config = dict(
    n_layer=13,
    d_model=160,
    n_head=5,
    n_kv_head=5,
    head_dim=32,
    d_mlp=640,
    vocab_size=8192,
    activation='tanh_gelu',
    norm='layernorm',
    norm_place='pre',
    norm_eps=1e-05,
    positions='learned+rope',
    rope_base=10000.0,
    rope_fraction=0.25,
    qk_norm=False,
    attn_scale=0.177,
    bias='none',
    tie_embeddings=False,
    parallel_block=True,
    init='orth',
    init_std_qkv=0.0475,
    init_std_o=0.0,
    init_std_up=0.0475,
    init_std_down=0.0,
    optimizer='adam_variant',
    lr=0.00223,
    lr_mult_o=1.42,
    beta1=0.9,
    beta2=0.98,
    lr_head=0.0103,
    warmup_steps=291,
    schedule='wsd',
    decay_fraction=0.643,
    decay_shape='square',
    final_lr_fraction=0.0,
    batch_tokens=32768,
    seq_len=256,
    doc_mask=False,
    train_tokens=202300000,
    steps=6174,
    dataset='wikipedia_en',
)
MLP neurons of a small language model. Each row is named by its layer, matrix (up: input weights) and neuron, and shows model dimensions 32-95. Each number is 200 + 40 x the weight over its row's rms, rounded and kept within 0 to 999.
After each neuron's rows, "fires on" lists the tokens most often at its 100 highest values on Wikipedia text that the model never trained on. A number after a token or word is its count.

L10.up544,176,244,203,224,307,204,177,206,229,244,131,150,163,214,224,145,240,230,243,268,215,238,211,173,145,144,262,213,260,178,200,232,180,210,201,223,251,251,122,170,236,225,254,181,235,167,184,234,186,180,231,154,207,257,215,205,200,146,209,175,232,200,241,175
fires on: " \"" 42, " (" 14, " $" 13, "{" 8, "(" 7, "-" 6

L10.up278,203,194,200,234,203,271,161,186,296,187,218,186,178,200,182,189,134,145,232,232,117,265,217,186,177,261,164,211,171,208,194,225,216,244,263,249,231,239,246,210,155,230,228,192,265,174,179,226,250,199,184,141,192,208,197,222,231,169,215,183,243,200,151,156
fires on: " and" 41, "s" 8, "al" 6, " the" 6, " a" 5

L6.up206,163,193,206,216,243,165,182,137,234,211,199,208,214,213,276,212,229,161,204,195,179,216,317,182,181,201,190,202,180,187,213,223,189,210,190,217,288,207,216,206,188,246,191,249,95,225,136,152,245,142,186,227,207,224,208,176,149,167,241,141,236,215,191,126
fires on: "s" 26, "r" 16, "\"" 13, "n" 9, "d" 8, "ic" 7

L9.up171,134,221,182,254,263,216,210,200,272,151,176,268,240,219,225,251,221,200,189,166,184,204,177,183,163,165,258,225,186,124,231,263,250,216,277,217,214,242,141,112,204,147,255,162,152,188,162,199,277,95,188,178,233,218,222,278,227,136,203,159,231,223,167,163
fires on: " (" 70, "[" 6, "(" 4, "\n" 4

L9.up575,200,229,231,285,196,196,172,154,211,169,220,255,173,182,222,204,188,208,175,257,199,230,219,276,203,183,214,214,238,210,187,229,167,290,264,231,154,183,233,180,175,247,235,136,174,160,195,210,100,147,207,250,213,264,181,156,281,244,240,165,254,187,211,219
fires on: "elli" 29, "ona" 14, "han" 12

L3.up492,251,214,235,192,214,243,243,211,188,183,242,111,195,112,119,241,185,210,165,202,172,98,220,225,162,241,196,235,227,205,129,245,171,207,169,233,209,268,190,280,221,237,184,228,193,210,204,193,195,165,203,165,141,164,248,192,291,199,220,275,179,209,213,152
fires on: ")" 16, "hy" 8, " to" 8, " km" 8, " opp" 6, " mi" 5

L4.up443,121,147,238,223,126,246,166,215,185,212,237,134,146,208,271,185,140,205,206,273,83,205,173,189,204,195,166,199,228,175,157,291,152,220,226,198,256,228,181,153,168,238,198,200,224,171,251,226,175,224,229,239,181,236,190,181,186,224,285,169,196,244,162,118
fires on: "ed" 21, "te" 14, "ent" 6, "wa" 5, "ona" 5

L6.up178,241,240,208,207,242,204,267,165,219,225,232,205,164,262,262,197,174,160,204,223,152,215,196,248,194,231,277,234,165,147,198,222,202,202,136,163,311,173,230,177,160,216,232,273,201,198,243,170,140,205,157,218,207,183,210,136,230,198,175,286,248,197,138,174
fires on: "s" 44, "N" 16, "A" 11, "." 8, "ers" 5, "Z" 4

L4.up537,246,178,217,191,161,248,242,125,226,251,137,143,192,291,191,166,261,176,236,204,200,231,226,188,225,150,236,234,202,248,160,259,196,195,198,234,274,275,213,200,231,140,207,269,269,193,218,236,155,273,191,196,225,147,190,92,237,224,235,228,206,256,118,143
fires on: "s" 55, "th" 8, "ve" 8, "ris" 5, "te" 5, "st" 4

L3.up617,147,194,242,206,226,187,148,201,205,170,222,233,282,165,190,242,186,167,181,185,167,235,200,149,248,209,215,178,233,207,215,237,255,288,263,226,188,220,151,123,246,123,192,272,279,155,242,238,234,156,132,194,213,226,140,177,137,205,263,215,179,199,299,193
fires on: "=" 15, " having" 11, " has" 11, "ea" 9, " had" 8

L3.up13,195,201,213,240,194,198,204,179,168,148,278,222,218,238,235,260,120,173,198,198,126,161,186,172,193,219,195,248,186,115,153,217,196,289,125,160,192,192,191,201,226,175,246,220,156,185,236,181,221,185,138,175,192,239,153,175,236,221,241,241,239,193,168,210
fires on: "," 92, "\n\n" 6

L4.up343,250,198,231,281,192,211,93,149,256,285,163,245,174,166,108,261,271,120,263,197,114,247,218,160,222,195,183,173,230,233,186,217,185,217,193,220,147,269,286,202,228,267,174,169,176,167,183,179,145,183,210,176,292,196,207,189,267,144,108,139,249,200,200,238
fires on: "d" 20, "ff" 12, " det" 10, "ing" 9

L4.up408,212,171,199,187,169,210,208,124,256,200,191,129,194,234,173,212,208,147,207,277,178,232,235,249,170,153,236,177,203,191,174,171,173,295,249,199,180,214,177,194,248,206,181,208,264,138,240,161,224,221,181,250,267,173,165,232,181,133,160,153,198,224,270,249
fires on: "," 38, "." 17, " p" 17, "=" 12, " and" 6, " |" 4

L6.up628,196,188,241,224,254,167,218,177,255,167,179,167,212,157,198,211,185,201,110,196,170,217,239,208,208,197,277,268,213,229,200,239,212,283,208,210,232,196,193,166,207,168,228,237,215,146,221,192,127,190,207,80,247,247,263,271,185,210,200,280,323,189,219,155
fires on: "=" 83, " Website" 6, "oto" 6

L6.up359,191,233,234,241,198,283,155,163,223,204,242,189,206,252,288,254,245,231,166,270,207,233,254,153,142,182,172,188,290,184,252,233,210,211,257,150,113,197,230,201,215,214,189,245,142,198,256,235,208,226,158,108,235,272,197,164,163,110,198,225,176,193,239,179
fires on: "-" 74, " such" 8, "/" 5

L8.up321,214,289,213,198,150,163,215,163,190,174,142,185,120,199,205,182,194,204,187,279,146,188,300,180,133,198,293,195,248,225,215,230,166,233,200,216,163,200,210,191,306,252,215,229,249,113,194,269,104,215,239,253,198,203,180,218,163,143,194,190,181,145,162,192
fires on: " (" 42, ")" 13, " of" 7, " was" 6, "," 5, ":" 4

L6.up567,157,208,213,236,181,191,136,116,234,224,235,221,162,248,261,179,218,216,215,263,208,191,225,153,145,131,175,285,263,232,146,221,235,217,203,194,245,202,209,221,205,199,200,228,178,260,221,283,224,197,158,109,184,249,232,116,139,196,190,117,192,209,229,247
fires on: "s" 28, "-" 17, "nt" 9, "rs" 8, "n" 7, "l" 5

L4.up4,200,197,239,146,138,205,194,246,261,229,210,182,217,284,197,180,214,165,124,264,173,218,249,203,149,245,181,266,184,166,179,223,167,212,144,189,193,217,163,209,215,253,119,149,222,181,206,210,140,207,181,185,240,191,119,155,262,188,261,182,255,218,209,196
fires on: " graph" 21, "r" 9, "writer" 9, "\n\n" 7, " player" 5, ":" 5

L4.up215,245,212,231,204,187,192,123,188,245,126,339,138,238,193,158,123,204,168,230,123,215,204,258,189,183,189,233,240,249,259,210,209,290,218,247,154,181,205,135,202,252,135,188,291,208,166,210,252,169,180,209,207,228,181,181,199,236,215,171,99,218,250,172,201
fires on: "t" 23, "e" 22, "i" 6, "me" 6

L8.up153,204,218,183,209,258,215,157,150,289,230,239,215,217,296,196,295,165,217,223,245,198,192,240,123,171,191,182,205,216,246,128,238,157,160,183,199,209,269,213,196,237,206,265,202,192,127,283,259,155,223,170,167,216,254,264,150,227,184,191,179,211,247,234,210
fires on: " as" 38, ":" 12, "," 8, " a" 6, " for" 5, " when" 5

L10.up25,189,152,192,166,231,200,163,126,237,160,173,157,183,195,281,206,192,206,180,222,223,206,175,188,178,177,240,152,212,191,167,231,130,276,244,230,182,207,198,178,176,204,244,242,191,192,266,184,173,139,194,164,275,230,237,238,185,166,231,150,156,207,228,241
fires on: " |" 46, "=" 18, ":" 12

L3.up450,287,284,232,161,285,228,217,177,260,186,310,114,203,158,236,200,143,207,200,271,123,216,180,232,143,172,195,248,234,258,201,215,168,200,207,208,198,219,231,300,205,192,181,223,201,113,239,242,108,171,194,132,114,257,221,213,143,129,218,198,195,175,184,111
fires on: "-" 40, " of" 15, ":" 9, " Website" 6, " ISBN" 4

L3.up465,192,235,231,235,194,209,132,259,171,145,281,226,135,196,229,249,147,140,229,180,184,171,219,193,182,216,217,240,188,148,265,213,242,289,133,208,251,203,243,160,231,214,205,272,207,169,177,234,147,200,161,217,171,229,230,206,251,217,225,256,175,243,260,210
fires on: "." 90, "\"" 10

L6.up581,211,247,195,174,245,179,204,197,215,197,219,196,227,200,165,181,166,244,170,194,182,234,221,195,159,267,108,243,151,218,145,252,231,211,163,245,161,269,187,187,262,293,240,252,110,147,271,164,225,183,230,135,216,155,190,160,207,204,146,222,170,222,131,178
fires on: "s" 33, " has" 7, " who" 5, " she" 5, " Division" 4, " |" 4

L9.up505,225,165,206,198,240,301,254,183,262,136,177,180,201,282,124,184,243,198,229,214,139,176,230,160,147,223,205,215,305,179,218,268,141,160,218,148,150,191,201,169,302,224,242,186,225,135,215,179,265,166,182,262,187,223,221,138,194,175,214,190,231,244,262,209
fires on: " \"" 42, "-" 12, " (" 7, " pro" 6, "–" 5, " un" 4

L4.up440,291,141,229,232,239,241,188,167,264,161,161,161,227,210,145,205,152,200,250,186,161,214,200,202,213,163,258,230,218,152,207,254,199,231,227,199,247,258,216,244,212,180,320,221,231,195,224,181,182,201,192,181,197,201,142,243,137,135,249,234,223,188,201,170
fires on: "′" 25, ":" 25, "°" 16, "\n\n" 5, " (" 4

L3.up189,251,271,204,215,224,268,156,102,217,174,276,196,209,182,287,253,144,167,151,263,206,274,248,229,162,144,207,249,296,241,222,302,215,229,181,202,181,264,223,196,240,184,227,208,219,144,275,236,149,173,236,124,186,169,182,132,192,125,220,160,219,252,194,109
fires on: " its" 63, "-" 33

L3.up250,222,169,222,185,196,228,149,230,155,210,213,171,175,221,177,218,159,183,211,189,147,108,233,151,189,230,266,228,235,146,163,222,228,263,218,180,198,148,213,164,257,154,175,264,219,173,189,201,250,216,205,237,181,148,168,152,226,182,220,232,250,186,160,158
fires on: "\"" 42, "," 39, " wrote" 6, "”" 4

L4.up610,208,189,240,206,297,151,193,240,240,83,219,229,231,224,185,254,207,183,266,198,141,145,191,184,178,139,225,192,164,164,196,201,221,189,206,296,180,178,159,197,242,213,183,227,219,128,194,210,136,135,201,168,192,211,241,215,173,203,276,205,252,247,169,186
fires on: " of" 34, " from" 26, " by" 19, ")" 6, " with" 5

L3.up537,217,237,273,252,228,265,114,165,196,210,172,206,210,230,157,219,123,142,149,242,227,238,222,156,171,161,221,285,295,227,274,214,226,225,179,254,141,162,164,140,218,208,200,223,170,198,247,258,152,195,180,207,262,210,110,180,170,143,261,140,240,262,157,169
fires on: " =" 96

L6.up138,201,234,197,274,220,139,182,226,209,187,204,172,206,228,198,270,229,185,181,225,153,212,242,218,185,222,236,233,231,149,158,204,162,237,186,172,250,213,238,168,238,201,261,185,193,185,239,261,198,208,158,232,234,240,251,225,221,171,211,200,240,220,180,169
fires on: "," 51, "—" 6, " “" 5, " (" 4, " some" 4

L9.up41,233,265,244,201,167,231,252,174,118,205,184,204,140,176,202,195,210,211,159,193,152,211,201,224,133,215,251,206,263,216,166,249,235,183,171,205,146,172,297,208,247,134,268,285,195,212,160,235,205,184,197,192,182,171,195,242,281,169,161,235,207,156,181,197
fires on: "," 27, "mi" 7, ")" 7, "ti" 5, "cha" 4

L8.up226,167,200,249,153,275,260,142,311,248,161,221,208,124,197,219,211,170,204,224,279,183,188,198,223,144,169,225,244,254,216,221,235,194,215,173,235,265,194,189,143,256,224,234,188,145,251,272,257,154,185,225,189,184,193,223,233,137,169,229,185,206,151,196,175
fires on: "/" 17, " (" 17, ":" 9, "1" 8, "0" 6, "4" 4

L6.up160,303,212,228,323,205,245,247,95,235,184,196,158,216,207,139,205,214,167,162,187,162,230,167,187,203,90,206,205,225,208,144,221,187,134,207,171,249,223,210,191,208,92,255,164,155,200,272,224,180,219,153,157,234,172,248,268,221,198,185,212,211,187,149,134
fires on: "ing" 38, "s" 12, "ng" 7, " |" 5, "go" 4, "-" 4

L3.up433,260,176,219,180,254,224,166,203,273,246,254,114,257,164,196,179,152,188,231,200,174,209,203,169,171,75,226,268,190,229,237,197,151,173,224,193,220,198,211,267,209,250,151,297,224,104,226,243,249,234,182,159,210,175,270,212,132,126,119,161,222,133,170,181
fires on: " of" 34, ";" 30, " –" 6, "-" 5, "e" 5

L3.up278,156,260,216,289,204,177,215,146,237,239,210,235,179,173,219,231,125,196,174,223,178,208,184,200,83,169,150,256,216,224,205,156,294,236,165,207,198,213,263,270,225,278,282,224,183,142,195,240,206,231,183,140,165,244,208,212,249,249,226,230,150,207,154,171
fires on: "\n\n" 34, "," 30, " code" 8

L3.up68,156,196,224,185,214,209,188,157,145,228,217,219,207,221,258,255,97,228,174,220,150,122,128,167,179,271,222,195,193,189,103,243,182,261,187,199,195,201,114,178,198,245,247,217,180,171,269,206,212,202,196,182,227,221,212,163,211,255,249,193,192,175,216,181
fires on: "," 88

L4.up393,219,227,225,218,230,216,137,144,215,203,140,219,137,193,236,207,200,174,253,183,174,220,209,152,202,259,248,235,202,171,189,203,152,277,222,235,105,232,208,128,201,196,225,217,185,241,171,181,174,171,201,197,195,229,160,195,257,238,200,238,265,254,117,209
fires on: "elli" 20, "si" 9, "ta" 7, "ci" 6, "han" 5, "vi" 5

L10.up29,222,182,195,214,302,296,213,121,261,186,193,251,207,265,187,256,219,109,200,218,195,250,183,235,151,204,292,157,248,163,185,262,224,112,222,188,199,231,162,169,229,205,190,166,221,202,200,211,183,202,163,143,217,153,200,210,238,224,222,174,256,214,229,174
fires on: " (" 28, "-" 24, " L" 10

L8.up4,191,213,218,170,299,217,131,234,151,244,248,194,226,159,191,198,111,163,220,262,230,171,259,177,146,166,187,185,127,238,135,265,148,195,221,149,149,217,198,213,255,296,225,221,185,150,260,235,222,242,226,204,220,272,181,186,252,157,221,246,261,224,144,197
fires on: " and" 44, " to" 7, "," 5

L4.up359,231,191,198,257,240,174,166,140,188,192,199,188,203,228,224,227,249,182,151,277,192,234,217,278,188,161,303,253,241,176,233,183,158,231,125,200,221,213,223,213,171,148,202,278,130,165,223,169,190,194,275,163,249,143,110,191,165,190,154,215,244,288,229,253
fires on: "-" 34, "r" 16, "g" 9, "4" 7, "t" 4, "n" 4

L9.up358,197,234,221,265,155,241,247,172,282,255,163,172,180,265,198,247,276,200,214,213,209,223,243,147,164,199,258,226,217,177,240,208,229,197,258,179,254,218,147,201,203,214,255,207,211,216,188,229,189,190,217,146,213,189,145,188,241,208,181,187,242,194,220,190
fires on: " (" 53, " \"" 41

L3.up238,196,248,233,245,237,238,184,191,242,132,160,130,261,253,263,173,192,249,270,247,232,218,212,176,170,205,212,219,190,257,201,249,236,182,203,202,266,229,229,147,163,208,182,171,205,193,216,239,163,169,247,142,210,266,229,103,212,238,302,225,144,184,262,261
fires on: " as" 27, "-" 15, " called" 11, ":" 8, " designated" 6

L4.up545,184,293,247,235,190,237,224,181,277,213,200,245,121,190,234,248,119,126,215,230,160,215,196,231,193,246,153,276,184,245,260,199,162,163,201,230,175,268,159,256,199,282,158,223,197,184,164,236,198,175,172,220,227,221,196,243,193,173,214,191,212,154,138,121
fires on: " of" 33, "\n\n" 30, ":" 26

L8.up23,198,231,203,201,235,220,285,233,157,159,231,198,163,159,210,198,83,96,243,233,193,183,185,244,126,234,262,200,134,269,164,184,144,205,198,285,203,160,195,206,213,215,237,247,184,155,199,257,209,101,177,178,241,236,242,237,211,174,221,202,221,222,209,188
fires on: " and" 31, "," 17, "\n" 16, "-" 6, ";" 6

L6.up432,186,187,205,172,246,285,185,166,185,157,243,199,205,255,165,234,138,181,192,200,177,243,192,194,199,205,227,271,206,146,177,253,201,235,200,159,225,240,182,193,202,242,214,251,140,220,193,201,141,185,177,186,242,205,210,226,243,223,204,208,232,211,218,163
fires on: "," 31, "-" 24, " September" 8, " July" 6, " February" 6, " December" 6

L4.up572,206,197,187,238,267,219,122,148,170,187,230,201,238,138,193,188,231,122,207,187,166,200,255,154,174,179,230,233,180,136,250,215,156,192,186,189,184,248,215,153,174,270,224,200,188,254,195,222,278,173,167,87,210,218,195,229,203,115,173,184,215,202,216,208
fires on: "s" 17, " of" 13, "ing" 10, "d" 10, "-" 9, "ated" 6

L6.up596,236,211,243,209,267,184,243,210,194,205,188,203,173,231,160,199,159,152,209,258,203,227,228,263,224,185,208,246,207,169,232,164,155,169,156,203,212,194,148,234,179,205,273,237,163,190,232,265,159,209,160,198,285,177,277,250,241,182,202,251,191,215,151,166
fires on: "P" 23, "D" 19, "R" 18, "B" 7, "N" 6

L10.up55,202,324,210,197,249,191,172,227,239,149,250,232,244,155,148,163,206,217,285,198,204,179,234,200,161,160,208,210,191,161,233,186,192,121,151,171,188,171,182,192,268,179,196,228,177,173,222,230,217,184,147,243,171,238,208,234,215,204,227,259,260,193,296,149
fires on: " |" 23, ")" 12, " h" 7, "E" 6, "D" 5, " by" 5

L9.up242,160,239,172,290,244,189,175,232,192,184,250,190,207,204,260,228,146,240,176,168,221,204,232,178,177,190,245,261,186,152,149,188,232,270,179,195,169,237,171,190,294,188,259,225,186,152,222,202,241,231,218,176,229,254,192,199,197,225,237,204,223,148,190,139
fires on: "," 89

L4.up525,196,216,195,148,273,176,93,153,230,180,173,221,205,143,128,191,189,158,198,169,210,274,242,210,93,166,254,282,217,232,176,181,218,213,232,166,273,209,155,174,218,128,169,216,227,154,186,198,230,200,214,202,212,212,128,183,178,231,184,205,179,226,219,177
fires on: ";" 45, "t" 10, "e" 7, "ce" 7, " |" 6, "te" 5

L6.up637,290,229,238,232,200,250,176,124,242,217,216,208,183,242,208,218,232,210,218,260,178,174,256,149,163,161,179,235,179,133,228,233,212,198,102,220,250,226,206,201,215,256,258,262,113,135,199,202,190,199,182,163,227,165,137,226,208,148,177,246,215,274,193,191
fires on: "s" 88, "-" 6, "." 5

L4.up311,190,221,219,195,218,285,157,281,259,129,192,148,195,221,261,106,192,179,244,219,225,202,200,208,109,184,215,211,166,169,229,245,169,152,221,147,193,178,217,240,137,199,211,253,158,255,220,204,151,263,154,171,159,191,220,226,185,203,227,219,162,205,156,178
fires on: " |" 30, "|" 16, "de" 10, "\n" 6, "di" 6, "te" 5

L4.up465,218,198,233,195,188,195,187,237,189,182,259,210,185,193,242,268,141,194,220,248,234,170,207,225,235,219,243,177,162,146,249,233,170,188,191,169,279,177,210,208,185,198,173,256,216,95,179,171,143,229,169,153,204,234,207,213,180,189,224,189,211,186,186,209
fires on: ";" 42, "N" 15, " while" 12, "fl" 11, "." 5, "\"" 4

L8.up449,173,153,214,184,243,307,187,177,223,145,210,213,193,259,185,164,224,183,216,189,159,244,279,200,145,165,226,227,192,261,215,180,203,229,222,202,228,183,193,119,244,217,201,207,244,183,212,201,247,235,158,226,224,203,204,157,140,181,194,208,226,173,227,177
fires on: "'" 47, " in" 9, "," 7, " and" 4

L6.up188,250,222,189,188,231,213,238,209,147,131,281,160,244,217,186,215,184,136,259,189,212,155,228,249,156,191,269,234,219,175,201,194,167,314,229,216,157,194,277,191,238,132,223,246,167,161,199,256,151,204,125,187,162,135,197,168,246,209,221,299,221,226,204,202
fires on: " and" 36, ")" 26, " he" 17, ";" 10, " He" 10

L3.up440,150,218,252,242,209,254,150,221,160,195,250,203,215,190,225,203,142,168,152,260,130,199,237,208,160,209,267,287,254,242,186,185,208,193,186,204,153,153,166,162,214,228,216,248,141,174,250,203,195,181,167,182,303,143,135,162,236,158,212,212,175,258,198,151
fires on: " =" 100

L4.up324,260,255,237,243,241,200,272,169,205,172,272,173,229,164,175,183,208,239,223,231,215,209,240,199,226,152,111,235,214,125,222,261,210,235,222,235,197,221,191,212,126,228,210,200,173,256,171,233,180,179,128,90,282,186,248,157,192,175,172,229,270,178,235,162
fires on: "oc" 13, "ing" 12, "c" 11, " has" 9, "ic" 8, "s" 8

L4.up299,265,208,212,192,163,293,162,235,208,227,241,211,282,221,238,180,174,172,217,194,157,215,309,252,215,160,166,222,167,219,143,225,169,241,186,210,149,279,242,216,238,223,233,204,173,152,201,198,182,268,178,206,194,165,180,147,183,123,187,245,172,235,149,130
fires on: "." 37, "-" 27, " life" 9, "," 6

L9.up231,238,189,206,203,263,168,218,248,142,238,254,167,134,201,222,279,135,179,203,195,196,157,209,191,189,196,231,205,181,207,191,190,172,223,250,212,162,205,185,176,235,269,158,205,186,148,216,204,218,176,185,157,302,257,231,191,188,143,194,201,161,148,224,163
fires on: "," 25, " to" 24, "=" 6, " also" 4, " and" 4

L4.up103,267,262,257,173,148,255,169,288,183,201,187,204,168,222,239,156,227,160,185,232,182,193,251,245,174,198,190,240,231,244,204,221,171,213,192,158,217,298,204,204,182,200,241,205,176,110,267,192,201,200,245,119,157,230,246,178,177,127,203,216,156,171,153,199
fires on: "-" 47, "." 8, "{" 4, " (" 4

L3.up509,193,276,219,240,234,211,235,144,195,197,233,184,216,199,164,231,250,245,233,232,161,246,199,195,127,177,168,210,240,219,273,268,207,183,255,205,248,196,216,173,208,235,136,226,202,166,172,217,272,262,213,119,198,276,162,150,182,196,225,274,239,198,212,173
fires on: "-" 36, " Sc" 19, " in" 15, ":" 10, " Pri" 6, " Cent" 5

L3.up34,161,255,195,281,186,256,144,111,165,115,204,190,187,248,199,237,188,133,122,160,178,175,212,164,186,175,251,206,142,192,241,216,274,248,166,129,141,226,200,207,225,148,241,193,174,168,230,140,273,193,235,184,200,214,217,276,205,219,206,206,285,229,181,186
fires on: "." 21, "N" 13, " at" 12, "e" 11, "S" 11

L8.up124,185,192,195,187,266,228,198,230,195,100,219,132,228,164,166,177,261,144,288,106,239,244,241,177,129,120,185,213,137,167,251,289,192,241,136,252,214,216,259,219,199,257,185,250,221,184,212,196,184,136,190,163,170,225,188,211,205,187,153,146,196,245,160,205
fires on: ":" 25, "s" 21, "'" 7, " he" 6, "ue" 4

L9.up261,215,176,184,209,270,177,171,185,285,186,164,224,189,263,216,221,193,196,163,255,173,180,234,168,162,179,289,249,177,200,167,249,183,296,201,260,167,261,172,154,197,180,239,206,276,133,175,197,257,130,224,111,224,190,233,193,207,212,285,152,256,203,152,226
fires on: "/" 19, " \"" 14, " Tele" 11, " '" 7, " $" 7, "\n\n" 6

L9.up523,206,256,198,178,257,225,156,212,189,149,168,189,221,200,204,196,184,131,224,205,114,246,206,235,198,179,178,263,171,241,202,172,186,183,158,168,195,242,169,202,195,154,258,247,202,151,238,268,156,236,232,192,211,166,261,301,211,189,220,235,225,253,217,188
fires on: "R" 16, "F" 13, "-" 12, "A" 9, "T" 8, "N" 7

L3.up95,166,223,230,239,197,176,225,244,187,148,248,133,198,194,255,232,157,219,221,196,207,197,162,118,133,206,222,228,190,238,173,233,306,221,210,188,175,134,147,116,213,136,201,248,201,152,143,195,184,231,140,159,205,316,208,63,277,211,266,218,198,194,248,195
fires on: "\"" 22, "," 22, " added" 7, " separate" 6, " selected" 4

L6.up409,178,201,214,205,207,161,156,187,149,160,243,128,117,189,269,182,186,211,227,164,209,174,226,238,193,297,207,170,160,253,226,250,188,251,186,268,158,248,197,111,248,225,237,262,136,138,271,222,236,164,126,212,235,229,218,247,202,193,188,183,225,200,134,148
fires on: " and" 42, "," 8, " was" 6, "t" 5, "na" 4

L10.up492,241,193,243,204,210,207,228,227,173,178,146,111,163,185,216,206,151,170,199,189,203,263,223,182,175,138,199,202,262,171,191,187,173,199,153,180,239,289,255,218,192,237,241,221,186,175,257,177,104,218,188,146,179,180,249,282,218,139,215,194,220,183,217,242
fires on: "-" 44, " (" 20, "\n\n" 9, "\n " 6, "–" 6

L4.up492,175,145,253,219,223,233,199,183,178,153,208,217,248,180,174,210,198,211,168,234,191,235,205,123,183,112,179,254,164,146,195,171,241,203,214,142,239,215,179,202,162,220,243,232,174,212,238,248,179,189,113,123,164,147,227,201,202,124,202,222,179,179,166,136
fires on: "s" 45, "ing" 15, " set" 5, "d" 4, " Loss" 4

L3.up142,214,178,226,202,207,153,214,255,181,173,274,175,217,212,248,241,221,240,232,246,208,183,199,219,189,242,243,232,300,148,207,285,177,236,191,229,204,192,246,192,233,195,176,200,188,222,192,224,224,116,179,225,207,269,220,198,244,197,262,84,294,216,272,190
fires on: "ed" 19, "e" 17, " place" 9, "al" 7, "on" 6, "ie" 4

L4.up527,165,176,231,230,329,207,91,145,216,186,191,256,250,143,223,228,177,114,186,234,231,263,163,241,180,215,272,204,250,184,191,178,214,207,239,193,234,227,181,182,179,126,266,218,137,180,211,168,207,151,158,189,162,210,121,243,157,194,201,140,217,288,160,214
fires on: "d" 30, "ed" 11, "r" 10, "t" 9, "mar" 6, "ren" 6

L6.up566,164,302,210,223,227,228,163,212,239,214,212,206,157,234,215,208,234,125,230,187,192,209,227,156,155,199,205,259,238,185,245,199,248,206,195,213,232,227,238,205,181,226,243,214,206,186,269,244,174,197,239,196,202,140,192,157,155,160,195,157,156,187,190,195
fires on: " of" 31, "/" 24, ":" 15, "°" 14, " |" 6, "″" 5

L6.up451,127,186,195,201,224,202,152,231,229,213,233,156,180,217,250,267,195,210,161,318,203,227,224,149,145,163,227,242,252,235,247,271,252,312,248,189,226,217,232,225,229,166,195,247,186,173,195,199,222,105,173,125,242,213,263,249,187,157,260,226,222,212,187,197
fires on: "=" 52, "/" 5

L3.up468,244,258,281,218,248,225,180,261,239,119,217,217,180,202,138,124,151,251,211,210,200,218,197,259,153,234,202,251,268,258,215,219,165,135,181,202,127,222,170,247,193,222,220,190,197,255,154,178,261,218,183,163,174,173,230,203,202,209,147,226,187,154,189,116
fires on: "-" 33, " |" 17, " place" 14, "|" 12

L6.up559,207,144,204,254,211,172,176,193,266,177,162,223,176,191,250,175,187,188,219,182,182,233,253,179,245,205,246,211,210,170,136,291,265,237,221,141,234,220,149,170,195,177,207,282,144,180,277,217,225,168,142,186,170,223,205,229,204,207,201,128,207,253,155,94
fires on: "n" 19, "s" 16, "ed" 11, "d" 8, "ren" 5, "ve" 5

L3.up521,297,199,281,168,124,229,210,194,272,204,214,208,122,243,174,247,206,200,230,207,237,240,166,173,189,89,237,180,175,188,156,240,269,144,199,213,262,211,235,184,120,133,232,211,143,167,293,191,218,198,208,203,232,193,181,254,190,144,185,161,280,141,186,131
fires on: "s" 14, " in" 14, " made" 12, " for" 6, " Man" 6

L6.up472,205,222,204,244,238,239,75,161,234,122,205,189,185,164,163,161,205,204,211,155,171,209,259,206,195,160,267,215,209,187,243,247,179,284,173,200,218,255,202,239,223,156,266,253,233,147,199,279,205,205,147,217,208,274,194,218,243,145,203,176,136,266,144,173
fires on: "'" 47, "s" 22, " the" 9, "\n " 4, " first" 4

L3.up401,256,174,213,239,204,197,149,215,157,228,268,137,265,179,200,198,191,183,188,178,145,111,191,253,179,251,246,209,209,146,132,239,213,260,168,167,204,245,267,186,225,219,189,240,243,189,220,203,141,219,183,226,172,228,197,196,186,192,248,217,193,193,218,201
fires on: ")" 52, "\"" 10, "use" 4

L4.up210,233,211,235,219,140,293,131,150,254,203,175,208,148,238,251,170,154,172,155,230,138,213,196,172,226,225,138,179,143,202,188,247,196,207,201,243,218,244,183,238,167,254,297,236,222,202,188,236,227,229,171,249,195,280,161,169,210,218,238,232,306,149,158,152
fires on: "s" 26, "t" 11, "gen" 10, "ent" 6, "al" 5, "th" 4